config.toml
hidden_act = "swiglu"
norm = "rmsnorm"
norm_eps = 1e-05
positions = "rope"
attn_scale = 0.125
bias = "none"
init = "trunc"
init_std_up = 0.0226
learning_rate = 0.0135
max_seq_len = 1024
doc_mask = true
MLP neurons of a small language model. Each row is named by its layer, matrix (gate and up: input weights) and neuron, and shows model dimensions 48-303. Each number is 128 + 32 x the weight over its row's rms, rounded and kept within 0 to 255. Numbers have three digits each. A neuron's up and down rows have the sign that makes its largest values positive.
After each neuron's rows, "fires in" lists the words (lower case) most often at its 100 highest values on Wikipedia text that the model never trained on.

L3.gate479:096120161168040085095182183158110133153088108167135077135123135110119134122161126107129113106106111178125080125110125113150119104117125136117161120133115127141096175084128110181143113074196132161106129173113156104109150073158106120141138139081095136147155071166100145143105079208165138173075061100103180109109064070130146103143056124161075154089181141140120153132139123140083105189109152072035084090104143078117124133127103104121174148147072133140163150150099070152106095117137136130108139161078129135151182131117146096086110115137153167171092105142188160132129154178102094130137135144100116123104110120124160140109089121112195139198135151158145141076113129086099121108059156145114116113117113219164145132111199148176192184098166133133057158155098156142134138149142117
L3.up479:100118105107082147142115106174160180142120170173105169137142128055107143137161110133154122149059157134096166156115122121105171109079152163127106107102117112047205137132191184102142103139130090160113128145199147091114144105176152117135145108155118166154133133152096158120157096161107130086153125144126083040157144152141133148122116106142110101142114186114136091147088116116076105144128186184145079123186127125128124143098151109137151126141099084152189163141115173155121150225131120065146218103046098078123218119131175106038130127146126113145088083119181083144140158154062133121136199083090133154142114145143164062162079137142191140166162115098080122082181098082119118156128136110118082126124112152117116179140120121123126142089122108133106064167170157162100134194099103
fires in: "of"

L3.gate379:092197165134145113117086121122086132094154157151142079124071122142189133120091103103131084081106171144094091141142069033106125113120135130131148085157156107134176123138158124085120115085198147132115156130133146071154069166121171138152090113091122157099174119158141160102159133123125149149143114151171131146143175140155170114128159130131238088092162205114105151143089163123118145102028069125124120176205175141140121094169124125099149110124126158088090139150125150107159126131198134066163116149127136142119144100154081111106142122100068136138056163145109127160125085141131090129157117134078134137105139157116118149162088169171173183138120144120108128177145179129138123203155128156141176134132141087150161157105107097168113180149110203034092156066106170103161118146064188
L3.up379:142172172148111110113108131130131139127092117081128138166174044133182185118113168102100133124170120087153154136131117118171174109101150112109074168115128185130157148172165162130180126104124090061144111146112113107128167123109188099142082108111127133133151135155143107133117136148143136144121105097111075101056088189124123123178101151101152068164062132093105142164079163180168152103148106141119085167137136107104136121139187134123113100158122199144111138141102099118145178131159126144130183117132107176220095146140146118140201144187060146150078160149146085165139119104132112134144132134101156149138122105154155148174100089162091085132147123157063147138118152111105065154087110152193124094090096103129126107093111121096153093166151177098096124135119114076145120103122155
fires in: "to", "into", "and"

L3.gate355:149130162162151128113112186162082127153161061130167084137160183182136146121123131132113141136100088134174100139133147128150083194155139128133140106144119071147085137087076173150142151115185105128168121154199132145136171131046073064123121151204084156120125109132122118105096130170126125136055136116140144159149104155198147127145199101160126090170078087110113197159089148108163098114079077132079089154138183167128097137061151136091093146096124124097156117170212108120084154123121149156165089132175128146097155114141124082131132138143162149117117146143138132120149171137163164125145112096101120218096181108083119119110090163128086134117083120110154109125137164209071161094102112116174124087132108078092110117192096071118148117123114187135123150116135103136140133094179102
L3.up355:107152153177159117130101073087143108153160070168088120120142131181204146117108150197099167157120134170167151086113183130078160149157125190159153136150149110155058095132088126137153152142159139142187159173187113134152106143096144130156126132162107101136124089111100143091136108129137084080129136172188151114087086062146158139114141152145125123142144113099108179135120184150107133096169074137140116187164116062163006124090158091109111099124083091123179129162116058127089177137100146151138112137168132200178153159103136088107147096116099133109113107176150118115171151185101137126131106089096115127115147104119101123112125174160085054045089106052186080108101155099105142132130111143109135118093142098082189127176102116124104101202091135191158188150111143195099076147187154
fires in: "of", "from"

L6.gate562:087119208182116104092157106095104110069111126168083060120093068162112141095140084182166122113159108146175129136146132110128118159096131142091193136116148099154110120214142173146065093115127141116133211173139108118152089123095153106067084130099105178156133121108146189158128135146152105122074151142109150149102109174141104143135142104064137165151114139108121158142054145135119117110063132114101132199084127116096138186079077140104099149074098140158121099185108167139102202102153155202134045148108111135162118101129139192166119136164143070077151118164157184144122087123142122111140147121055124069127081135123083126213121121098146056173118122103085167128121102174049097174174131140142171115143149124151117198160153097107093155149087134099143113089104122148181149145089112
L6.up562:163160120178103106128132182132187162139070093192105150113145153140128218163077152138090145132101143143123166098164145117146090182109127119107099116076133139180117086094139137161132120115118152158103145158122108133157105075134137089173168109130119189152085120127178130160156179131105135159107130134113129071092128149170133123129133092147088102119143157084119177154135109115111136087062106052170173157122161105161161072129124089099146173163114170145133191122199078108140091103164102108146139134103134146172144124064036137100173091109103133149129062146170150196139116172155110132147050184095122120065066194112148205193107149191103120138118112173106189162085142134127104135198134106134133102144140137108138095117087130143089159058119134094153138132047192121075109168114182
fires in: "in", "to", "of", "near"

L6.gate144:100105153127132159138124137125078082122121136112088085095143130108151069109163074162211115165104156124126134098108156082088159142139174090104086115154113160109087134134095125134068138095123149086153114160122095166144132090052138144125143091121096143115125055184134108140098080139136140103170123147139113153139145109156105105121074079136119126116166124097180132141081138114120142063128216119114100150159085056071135146106139148108153143120113151122129119130091130100173118148091102088101132130114134122090071126151127129138127133145133174112146101104116117137153110088091085115132152140121130188165149133255115155057136147127181190134141091124133173072112170096127147138125098126083156177090158172118141097089168128151132188101163126082072088124148104154125160086115150
L6.up144:124072138129125108140188135092135151100130096134191130137105130164050122175159209182118075114087176128072116083112143122133175107112134172093134127102167143158110079153142118139134159167125086095133101151104160107100128102101097112156087152138114122188115123160134103100061168138113170115162152161105098148105126129165193100114118093158116144158090170138148165179163146146061129162104151120140140174104185101134150136106170165095168127112133152116090139184110115108119110146164115156064110115154198112121135151120097093137111186093131106116113136116169117083119186103170059069141081098114128098106150172190140148130147099161180159184095108104167073146092109078091113170149080141123166127079065156100139086087166175134011154137145149114101172186157089169109165117078132
fires in: "was", "career", "first", "appointed", "as"

L3.gate404:131143096113122110150151108144120154146166163097100152102100134118085162166178078125091180108097105139132136180108105171164194071051088077118150138145127148074139083154091163140173092155153142117131128092119074076144136190080117106110129164121095135178132111112077159121085080145093105075134106167081117193194158105103098131104127114127162109086123130095103071149142137124115180092103134172185139154143118129084103151152129009130148134118108109122111193147156121141105117091109117120092113129057104120140173133104170133142122052127127085113086119077134133109107126115170101161126104215120145135127140168089162144197107113105143137154108083144164143138137115120165131098203156154024090116085116197142117132090129158137115080130079096101109144149171158191085170150087160
L3.up404:114111154149093166133113185223123119137136110119124099108103123106148172129152132108136097166118161110097052109161165140150151224128170071094156213089112192115120122170086190123112161121122094162144072144140086132177111172099149159178179119129118105097120142135132126137074122055111131082145143116158111092118115136107198091137112151185140146165186103130115117170064106138133190156141098078161086155097150128145175153107131108162110114133132183123151110112109135154108137057079098114091135094127060103197099128105157137118100123146146123104091085187072179156094111155185140111105141178168085145086095100142094157128099161135086092143125169119117173144086138167171102140114102146158111135214145173157098175159129149175084061125141150182109127132082136112099114128133118
fires in: "of", "most", "only", "largest", "highest"

L6.gate589:191134082110124092118107138115094094132104110157134154105118101142174120202193073155105117068112112109099150107099118148089152128117139123082146145162120088169099157104128091125110205126134172169133106159142174091121154029083122047164169076103087152147115124083120180165122092105124184187096098116196133094129120153147125080140127052168171136116102115096137161153190168161119094115134147185143125145192151128100182141069114048053114133203180104116100081100100124145140098112171147092139159168088097074123100146136134085108118115132140170096112115110076142140163172123154064118164102072140131106164091168159178150154118190122148150141068125112172132132159115172095081123057133114139133130088147165076054165088131187158159107090167158076127120105140118143100088141100162
L6.up589:117151132073148126168152078099144096080108077121129100138131169130107150104123137100201096172124143132161145027168135136106127092095125124168114111085054150127168116170150153137100148131057153148120141161150113174201152179123156196138090116095145109119128104096155108074102131094096116111107117121109142139152094170045164147136087117098148155164122101139154164074110133105102098092144149181095133097099073150114134143113153102190169147125152124130094155191097132104136172138056099095119191078137133139158114088083134131157115145111099176079155175101101101145104077059178169116162182138083083149104139105161119178116109084161125118157152088163136156111173140081117158104123135113120141132081117155114113158165134159105123139130141136083092110158103107139153108103113064
fires in: "was", "is", "were", "been", "war", "be"

L3.gate329:154215105193145141138167164086139100183116132142088144090167137162186189127131147119137135123115129142105105100112096078136087100125079175111194112167143174162150137106145162138154098127106135140152117153088111181117123141134132121118125194111070112079171054108047127125112127115152071142102107118186110161110134115093109137074093140061138147133119170135110115170119198167127097119161079159143122128107167127160125074111089107087091166163108092160142071144121133141101149164141092136148162148102105186136138147170137144151162137170144097133084069145163084090152153185103119194208122155134157127137107154137110155127091127119186096129162118135176083137197084088068141161098103125133166099105147120155126166094109097169107168099130123155120190137125082098125061144112123
L3.up329:108102149097141185100174193158072144149116102109163108127182146112107138111102090160079201136154163115134097103111059118143122032119121113171169115131111182077112146075128119107186146141151116135181109120109058162097112039095134130165142117144082138155176110121127147108185121116119098132135106123133162132087156126121125102129074070126166120166192127130141156185115174121145116096137131123073073079181171092098154100108064107183076169192111106133163100141096115112087150124111149113171135161109165109176138108107138114115209136171110134186121125152144058163107173077082161148118195108107117108093066133091119103143094130086110125111126086083136102146142104122131114174045159064167114116186146133130130120097133118181137141101145134155176149165123146111174081107162091
fires in: "for", "of"

L6.gate249:121182152157142191152106159049140105118121116164087104099119122113151108093175148144052135081104161108168127102130154138106094129111145098090144202127131162169184151111070091117166125155110095106109121171158145076156156121139124162131163101119118104109150127104067214158151113142207087163103151105128155076104047149130185077094073116149149178121104120145108134083069125178105173132117201101104122090161129133096139125112159139109123115108104127169120090103090167153085101105153061167138148068100108148125113100094101145145065143077158136170127112155134110161136116103092153139158162145070170110163171159072122109127101079155140121145094106119148088182067159092105148131138079172150190137149059117133137149131117101152180111154124100105125109086153146134107108137080139
L6.up249:135155124127148174082165193147138097220119115201102132113144136125157109120101153172183093116155119123154139161162178146151144145076082113082146116130108116129114108078135106102120098148097169047164086129157150148088142103097097157124129153145139141127100164160102162123122155116141130140156154167178161184098159125146115145106140132152133090148152133149122148098122123158109059114030114089124144131123107071079130113078123160188101099116184167099130146145148159074179102130145119131160173219121159150136142138112121156128120135167087146113185108139072054105139115184115123161110159178145101201109132090186151103089064087114121166166168133120167090134131126106097164176174146149070155142097141115186129123154131133156091212130110095103149139161120113109091168085116120
fires in: "his", "new", "in", "died", "san", "the"

L6.gate10:133117142121160056134147163150078131133155101146159092101134120113067176140140123148097156130115117122176124141177078161091204058109123081107153047164102171117136167131145109146145127110132114115145149127160141148122076141135127098132135148121098133122154136121129197181118093097131113176104162176168108122167140102116133151175149135156110143076100124048106101072070115080134122078100105153155183099164143193148142062142174145136150117164178166099115129174123132128157121127105152148190113063131120175154107071105130150114135178167135115080134141141095110151191159103156115153133148063080105144088089184138160137094088067171214134067118135109082165077155158174132133111093110126099135096105124129107124133201144097139082096130118109173117156077147143066094142195090141
L6.up10:174116075065141125123133161104103142198103131129165104156149093149136103095103098137104078112124129129152079176138144089142122157169196143123111103191109140183190224097167116146115091092113096090091149165106170186139154144116119141113110137076143170091106112126120104124161124092110103117111058127139121164139116123101114180157154145122104136134143152114150137158103115145143104120045143163119142131130177125152163160113185141171147192150131180116161127131138180103120128090080208166129122172159120094106064090168140142103107174120146106126120111078154065126125140140155168148106105110116141177083133148158164112136128137168127165105130191125138126143123118122088133126097081150136171158151069108082150166194136081149147123118151154114128152084071131156102144104131154
fires in: "in", "new", "and", "hong", "to"

L6.gate167:178154181118145169109147102095124138152101143118181144113137137173091146086144134106123103143186127193125162078190116111116105091241179111077110137099128136139069160105085113127128161097102147129112087136144111112111099157241158115107104139113142065129175124138207109121124075171150139110110054098130127084155071120139128109181189066103152162090105167195131110126138135146144115142101152131098169132067155098075169173151098141132123142143118145122151135119129128160129126073079100132151116125155222142124128140091149119090141143108100120195143149131138175141115102146118122096115194100132119132088184140202138161140101102155100097070193148188146104134136118149108139091100110154122132072105090058107181123115119177138150103182149072200083128130160171151095132107157124
L6.up167:125078114093073133168136118174053105100106109124162094159119152103205151171131164139175074141113134100098199073155162162129149130136128122098103170080071111146028141084152087142190140143182095157173200088126118105124104156132067085147072168114183119083144114128112108129139156107098128136195109144138182138162168141171140109133162080142176112140140147097154131134138098118170188116232077146125185139115143104141145165135121115138138138121102121132153129111097102133040108109137167131150141170093129102096110188153128124128157134047099135128118166110102150110140117135132167114141159069154219137124162145114121165122162124140128118155132161139141136060172140184148122117070082117104128119084069136139109127106075159180136121125088063138131079177120137184114081097121156
fires in: "to", "would", "helped"

L6.gate432:073092131088105199092121095120096165175121100162179122184130126130153129110112123066066134151130112085177124146177146114108123105164155098162098105134131138141114126166132166136089187121060137138148092151138112154217099106136077082090142155137115088170200096150100095161173101138071126176142095130159113119127155099120134094125116136119149130128128169170125059096136107112107120131098082098123100128153143090154118128149137082168130040178100129148095130112162117143134170111052127107124169138200119090131099106118172145105163116145121112159157145143116148162076163117123115164122138103107129155133191145139144067112142098079118098204084082155120107102202122175105143152107123120168082073134123105105095093152124173178077164081152113107044209129081121087143120166137189
L6.up432:122127075151117173116112138110115153097125134114117143183162112145138198095172097113116125162097122137116147162118134104117111114116164093110106154111132102084104115164125183115153151096234123174135118140096127156164102116124156171124127120122124118129154135111212100110126206105110134093105126144075069164105161196144107144082088194138190140119129116108138071075112123120159109096180114161127152099163161220123086115181130145176132131046108102122163157177090147131126140125143114169106181094140141117104105110156088114159103147142128105078131075132138119128098123142096102152112152127129189050101154132152112109113085100111089075154172137156100146134088115124116098176147098227128128105155139074130131119137132062176111148093098170147091161094197103138142207088078105
fires in: "the"

L3.gate157:098130149062129157135176150079155148124102111192095087117045125174188124103077105153100171132098143154162162172118132122108157102098132083174127099140086133137124133154098078138052117169079147168128111102093117130135068109181091092054145125106145094178107127125117104102133128105122142113123114088146106120077102149128161133157136114097148102027128128107091184118118128160117203174107186118103174151179152059117084093089199109162105121120176089148101084171159105117157129163202128155060151122149139072138113090166083110165108144171160143109177089146076092128147109107123112121098161111077137132154129138147132138123121140117168096180109091131036177093186130176097113166132153157133094163088077119105166134168115087132114125155147155177095113093155121161204159160052163
L3.up157:109142095117126042070074104146106133086077139175092110144107123110170122130067172142114225165184134123110148157097154147098111142130121123113079131127189098149168130107107123161103116105087133147123127157093121158148090161185118173100192127117097103178108098095092162122157126099137149137127106052161124102142145136102182136139122129091175083170131139131114109100111108149063164102143104181084064101119211127110095132089146118135093108120161202130102146135119161147105080106122110121089102133146156078090101137162073085104156128153160138158121069089127062160089146097141117118113169130125174145138131110108103123140069132119133079123110131110127154148118114148123032164134134144159172097190111154152133165098144080183113138142058101183150161167148102183180082110088094
fires in: "at", "of", "to", "off", "from"

L3.gate353:137140167087140100110119084115133095129116154068111063139156140091095093110106117158133158078134143112135096217135140123137159153117163138094134126071106108137144101180125153129120143067137161123109123103057130103130157109145144162116078103091120176178148113120181096142120156122173108195098139096196116116128107148111137121136199131138171082127155140149106145127146207118097090182027140149109131152103132139139121070157090115120164151108163136109082092129073129126171090137143141146064070222109114092156120103114097105167150071126128145174119167114158146166116071169144111164164110121063094150110122088127101198085122109122177156129127182143080187143115106111116169203137040104124148124113121150155121193094049081121119118097092184138147119110094159118184163101112199
L3.up353:144104163178068080143133128119100132093087145136117081146146130132117086121169113134134122127162081082146119153157158152170103087094083127120129127133114061127134163160151096132099142110120130092131134114083162155188132125135128133087099076138114095137159069120140081099130201137151091115101139115141142075095129204100151143162156114150153131153156120113082095095093177136109151165138098128134143130091138097124127098154092113087184089136178065125054191136124140160129152160072167152115107173106136105146113122119064173123132148126111181149131161138143075146084141120109080137156180124079106107145084102147108146110083168088072181177131157133120194091108134119092116135152100129179154072135123196110175148135087131140092174132114184084120153103145186173161103109047122
fires in: "to", "of", "into", "throughout"

L6.gate654:149129107168135140081125190142106089089129099147128120139130156119133122071119158159119156179097100119134144126158100185110105129126178102092137133100130130108183099155180106142122129180115104147098111158132088161109115194144130144152169177109072128129175089166110138044080086123107118147126134105121102162121165178213148174183106189108138147116022126178134113145145170113086128082144135095124141181145186127140176109142180141148124103154130111124104106128097089159087118115132134119152131137146132088091134092144108130126225101104131177127160099126145126125173179105072142090156146135080079105251082094056147154142150130159118117127068140137119102143154189106133154080070094178105190096128061139117114090140131120135097156142116129134113135192111121101108166116116104
L6.up654:100084104127139133060121118125132154172099084115125145124091101177113124115138121119142140175086163102134144155147095090146129092187168138104171139084107164148129110135135130164121136163115158087158091137128130176100132171139106089146173166076126107087167147129146130058041165166143172102121108158135155116064122144122124104163171159099106203105064110142221078102084175113088091110114130091190156185132169166072106120132152102177092108188086097140097079128120188182175144140137118104123130189130136129116133123145137101195155169130125108178135100135071096142209148173099159095150142063077112126123127112101111144173132138128105112130057127086124164036122121081116156142100105183168115139098039098182120100148130105132114135120127067080148072203140129110110148091161149
fires in: "with", "and", "from", "as", "to", "for"

L3.gate494:159086121110144123075122169150162081112059187115142120115143115132087186126106107115128126113126114095080148123138132151114116127172103121129104114131158214131157082113109071064128138137125118117139169123181116088130122143096076127176140117121104123145136119142160108160148157137130144115131152107065124151102209122115193128101164192069186147097205155168145109121194112110155175103143178113141178165197113049086144090061152078100142081101110113104067163100147137126076104153106146151122103147064096153199148145133177201128134145166110149152110144089122117055130141061145143107119087165127094139077106120141174154125128095146186097129136113169147126145114078133130103166109152160125131170084176197145133084126130116102146128122075171114105059118132114117112146115157113
L3.up494:123143115073117136120114141174138124152138175133194079077126092107130125176121061175082096078135109089141173141151161124171092140124134089115116054132133144133135106067128144120080129130128066212099174215141117104113101124076172145119163128122074139125187168162124104165140123152105149121106162099106149178119120129090138155056130196079122096130123098109106116104126118097169129150145101164105110147153105131084165140081100090114113115070148137150061123138116111090083078137135103135138160167094124118166079110116146149143117138167065168152125100134185149111138115132096204140111164148141087120104157044168156142090122138141157142151088146169150058105067074196175143093134184135100109172096092121182161104153152101126118113124145185119137123177134108104135110130139142
fires in: "i", "they", "it", "we", "she", "you"

L3.gate95:168106089086091131135080137166089100085114185096115089090143175151115123136108109177160151127105115165084139073114133089153098170145074079173167135184151149088089134146101110204162184110094093177132099164142107104082078135137105137098120151135137087168123144156126128166103133140140122087096180131104131130104163170092104137116101102087103152090155184101062147135146091165103130092139102113151106135154116106119145090171192089152149115196127131087138134140143084209120040142088148189154166078066111134112119174141164104133125096143124131130177160067107147093174209084124115162127120103098132113104152153173104098069124176092129081144131112135172148048115097128144125130092114114117150129143157089200097086151133127149152099090163181171104130097091087075147131159062099
L3.up95:129094161132120103055149103102100131160115118158138141135165092170133074114098096110140166079139116148127137181136161156132156120133159128154070091110150167142138120099142125096138073114124132151093068053119087112146051081098123126199096120121145135163195157070088138129129108156152113124106126068091112105123091131139166171145085144082135130144168075113095132140119114116138088132111097133099141108189090118177125112168099109099139116086106119120079181133127178089187218118164109061116135138082087191095146167196115090155143064128149142083099176124112160120153081127120129136165187165108132090178136115096169132141143136103122179160096095069117156100092129174144118161060123162094100106131162114118086129168102162207090145125102152099138171153103111110150134119171186
fires in: "i", "it", "note", "isolated", "world", "md"

L3.gate316:146126102105124075114155082128159138148102136152109147131147142108135101107165090135114168155099136152137083119090024082168075151153103114096115154131082099065107129135195200154168125133096132192110109117128167139144119125107166134170105151188130109108136127100141133121129098156090134183156141070102141107086138108160111097116097082147139150136123142121123100139127124154131168107127092168079177126180122114086132119176095097170166143124125138131126102135099108168185119128125143090093076135086081115139138127142169112111113113121113157174153118099137138147132097119135106173183124187172175130171116073155121162115120083173113055151140118130184126121115112123163155164086156126078126078142136153158151117163166116159099156161121126025163119084120110109145116152092093
L3.up316:123099144086140124109140144059128126129162115137125109121205105116167110097076158135121133144151131141112111150098145079121130110152132146166161070137097039104138134083157114093179151138167139075195071148167163138109123081150129089179161059123179161137090090114161145114164158184144155161134121131154155107082107111157169114134144139141132109136121129133135114106164168072108138158115157126136072129157108135138045164129092116174158166069111105088144141137116135115062073107165134146119130139094135118100170131148109025111114133152154080140098172159093171111075147198154140165185127139119087172133100079199139105134159034176168096167129161062092090161200104117152170154100127089147135145104146129209118130124185107175100143150174077084150068150162120164162113046157107
fires in: "of"

L6.gate316:153089187146147156124145143126200101102142135103137145146148131087157190115144117129145154165109131148188116136100043074146151060087130090120146077165131072129117186174083111110107149103127140163151138174139089125195110111115107099115085105139161105172090096098129109101099163098113118171074106082201145134096117141198088178133094110083175154142101118098148143132158170174112141133078125087084144113118141095102133146117090086095081144124185097131125092135066098120192118101148160092137181094148133110134060116117151092105108192174118166115124141202177152167140137131154102101090131128132138135134118185109138106142122157065129129154073141147114148168136100094111139120086153164133131117103068137114150129058166132134192134136080094189123108106175190105157157090097171
L6.up316:094186106114130057147145157082112120169128130118122097184132170153122156140122158118097079088143137126102180097089143091088176082139154178074087190121139201115084160118202124143130085154114099146131164098102125131192063091084157125132040118082145125098113166095156148105195107065122119103177131136087122095136106140134093119134072092082111151135092187160201158049127117176126086122175050149103142129177083181107195126191114116125147143110067135149159181085183101100077170156110092158128119128155154126096100132115141112093177048145168137181133142126146118153100116162137084164171151102137109136137147133189102097131139102109174075126116156118189095160079199127109147119108129148105148097100061079150092176103149157131130177129187161095109088202130144135146091104123097
fires in: "to", "not", "government", "would", "company", "party"

L3.gate519:118120170164134119139106158158133109167136149161079177139078158072131167103104079161163094122174109127149143132155081179131157103116072135105147126106127138112071169128155169129165102150173147175116168125123104155131098102180193072119193130132134160112091138168095110176111146166142074166084134132118071135103111095174156129131074164161159149095132094157122116149117159074146090129118155089092170045221184115152098107110057068108107109135120119181121065154136105078144130170084132068175138084123120067125193133188141082091037128140148138213133100125181135134124107148118110131164118134175134113142145157131128155149132103127111081153122152133159105112091033115171116173123084160143169085088147154160122187108132122150139167153121119140098163123126136142167121160103114
L3.up519:112172109152242124144183116139109077163165088072105113121124147143115084109069140077069170157156046113156102134164152219130090106162133143088090166133158172111135161122137144113142122090114122116077134216137128204122078095124113146088113164154122104075118127231132136106168107100105181124119145096143144167147162138136107137141064153133142175140133134096210128130089189118118127098143058189115169143126160138103114099148156103135146177134134103194122085138157109095091146166105160166123135172172129137187133147134128136140120113117137117150150121131134136062117139156180121116108091119113095124152135158122125160148127110111107149123191140150126126159170106109155157125136120157114145109133123099168133085095146121077112106151145120130146121160100044157147121082154116
fires in: "of"

L6.gate855:113129133149163053148092054159083124134137186133145153108088127132058169093161134153141157134125175092112115154125067137136180148109120116157117175109115066147108126126113108088104083097150107099057170200135154168144176099105112165099174137141121117140091090073170126140100108182134182144116152085139146079116174151091117160115136083162181217143127048090105095106122104127147155073104131123126190154107118153086139118118109185148127201099105172152135157211064166102120174099113148091112098095174146154212166163119139179171072114124139105157164181153101126128116139091118120108124131175100112132121124113108159155148094130126153132165121132119129109111148119116084145150122106108123213131055149129083096146128114138116142078114081140172114109098188100136144113145142125
L6.up855:146097143157108120172057158122196128151032112140107097165163158100128176142107169142100085138124131212130128118072156154148096153110128098167121129147165109155109179084101138182208126090129125116232134115106144159115102164111164174085099162100111096086193075156153148110105157121136153142123099104155120108150142144139135066162091074130133126137069110116142095138149073090115120118091165108128105148144125119071094129127128085105072161129137103101070123174126113138182131134098152126116076140114133135133137155176125148142139213116134092131140078128159130141063094080105139088124187088097160101141168151105059147089128126173172084156170154106148189125137130151108127160139101147152115067121063134162202132134083152127101166153151145126127111118126179154108121089114162
fires in: "in", "since", "of", "from", "until", "the"

L6.gate335:107131142036112157166100085089142137087087169144168145120163187144094123137132113126127184149135116087166169143122119101156146080133145101173174092144131156159109116158102167170128165106129169147160111120071094131135042146115110195137152133126163082127093115097112158120110113109119130087104095143066101150144154145072085117145096129193156125085165075075129130083075072113108105095077122087113139167142120057115159106068147120207132110116097142133103158081108168113100141088121115091145129102121172174110145174137169146105138112169166177107128149167117203111081105045167152164127168107117126135148154132130126126095109114197153112138131155131122135164148149101154158172154143152177116037117121122083136097133154084122150099118146090196112135127127190149164126056134105
L6.up335:095134193091110056185069166129143154087070081105112092226109090101092125120151098090176109165130158130103120132082107075089137154104136092123138098141142126100161134115150165115103108148152139128089105165133148127134113148096105155157110205113152156181111108148101102151109155166116144149118134121130108156171159167087168073148105086136119096188177087163123130104158146188115134105135091120097093180223162167158116150191140145140092133169114165127079120148120144075106123143116181171177161142157109121152133095161162069192123114146138122074207158117080135113118145132164153139129144152149168140198165103121135098084177132146127151176119145192119119151125158127144134160105106130156114133171116139101214137148137124152085117106067123106124097059123179125113116119199106
fires in: "the"

L6.gate328:137165137144186124140149162115125073143078085085117171091167147127153109205132118117164104099150102103132171141122140143109202051079185168077114137123105091150139104145079134156155161048141127131086087209162121090139121182166128147086141075207110074079114099128099160098157142104126215165113073163142139122102124127108158101128117134106112153129193079144123151151137135143169091101099171160176122147135077105173134111109095113089178127126118129181150118129164132149190096114154193111165146124128145140117132168060135150120154098155124094076092098134144153097182097175142156147132096150130079141147121137191161086154142133206121125157095102171158151139095074101105130108136152198151175146100192129052115081114061150145103137174162150098139143168087087163137104131176132
L6.up328:149134077168119087121122134138136170126113174168072089110197179095176138163076086197153156138146186186090138217174093158114102149083119168153164099128073168164074082103098138185132136110112138100137183161141109123105136178106114046109111088118126137128179143131176136124139108111100189145128099106069130110075168111100150141160108163107092092092162149128116127134177106100109106131178119122058164105134138174156168124120125149143128164123158111097044217135169178088097163179140139108130108128125121134125125147117174117107160128132114164137151140079131170159128136170135151139180089181168198081128130146132137160112158143099151132170159172150120120083114155130056129162172152136130134198156056135141106167159103130105078173145185173129108129201098124146095156142169124
fires in: "was", "is", "were", "be"

L6.gate754:191130116187130066096107133123135175099178126151126100129094137179117118142155153115171185105109152162154165102050133121050128162115151121112165086136164212144086137120124140113127119179105118076103068104124104095156119123104080105144139131104168116160112157146186124136148143092128118150135082116134065156089140177163095140095144119125129135139146164112159129112146155153119090129139156115087215151120129138136066163115160148176153134178112149096123159135099092195056043142211081094129128164098150117161085173106127103168132077121107126182137035144086131127155156094111134182168096155065127128115062142161178146140152164168131103210135164161092101138090135143128247152150126125176083149088154133136128143098139177168100109075050131117091128177154125145141087143115045
L6.up754:135109039112179106159127192192085121089166121110124132148121101127108121124095070180165110111147084097136116139127062183085139071159100140095189155180148145101141127099158156119183152146119142131082125131141192110155144119105108109108122155123127115161108128102104084146135172081161159121125125135092093142151141128134093166144087089133142148132164087135153123165102140138081165119128120092121053087076175106080086110107039077143076142138127148147134101188130179122139132123079111146172127171119139102155102164116108052134160058140066143167153080158182106129154147111129175173230088149081088138124133117130120152077141136149018135122124090095153091100112124137121115108119132151114121113162126103145094125128113160104160106050115138098112082180099181125098137139141172
fires in: "after", "for", "before", "when", "until"

L3.gate724:102086154128097130109169137177129113097115174210138113146177101203121124171107140136142125127145123114127103106091123165140143152133080154189087179194085137087139138133121099138138155157162183165143123129136212172129140092080123089124140136106141166081121101182156123102127107146140099137098146149130122088026145161127092129151088166169106179124195089104159142061103072100069117086118074134150191148146118076147059091107057100070134149067151086134193092153144183129112166155151100129125063104097142150144136142126152149143088127108139100118151129136069133126162151102152117126152106181117174181128168219117099075155170122190131118160048119042134095135132123117138102117118100126102166087105168093079118142142120132087100093135082151071175123061143142106151130096126107
L3.up724:132063151176125144116158115191140100126126184141103118115118139235101141157151173095186122080061120121160089112138140143077134122091096114130130121169112139107138097162065108187152179151153143102084070130090146156160107116110123168123117150091161104114179152188107121128138107080170184218121142121150144151068134152155146100141148164149133120163158095149118124097166088093092103116115067105132127107151116097104122190095150151070118135133142066128115105184111129177108095087148101182093156156123125140113131116091100103121110072143124133097110115151106170177144112146141148136111143147186192193098154185111140104116184125144109129098138134159122150131132108126072122111175135115135116097071135067100147113156073089095142070107135110126119137079095156181124114143099174
fires in: "to", "of", "following", "world"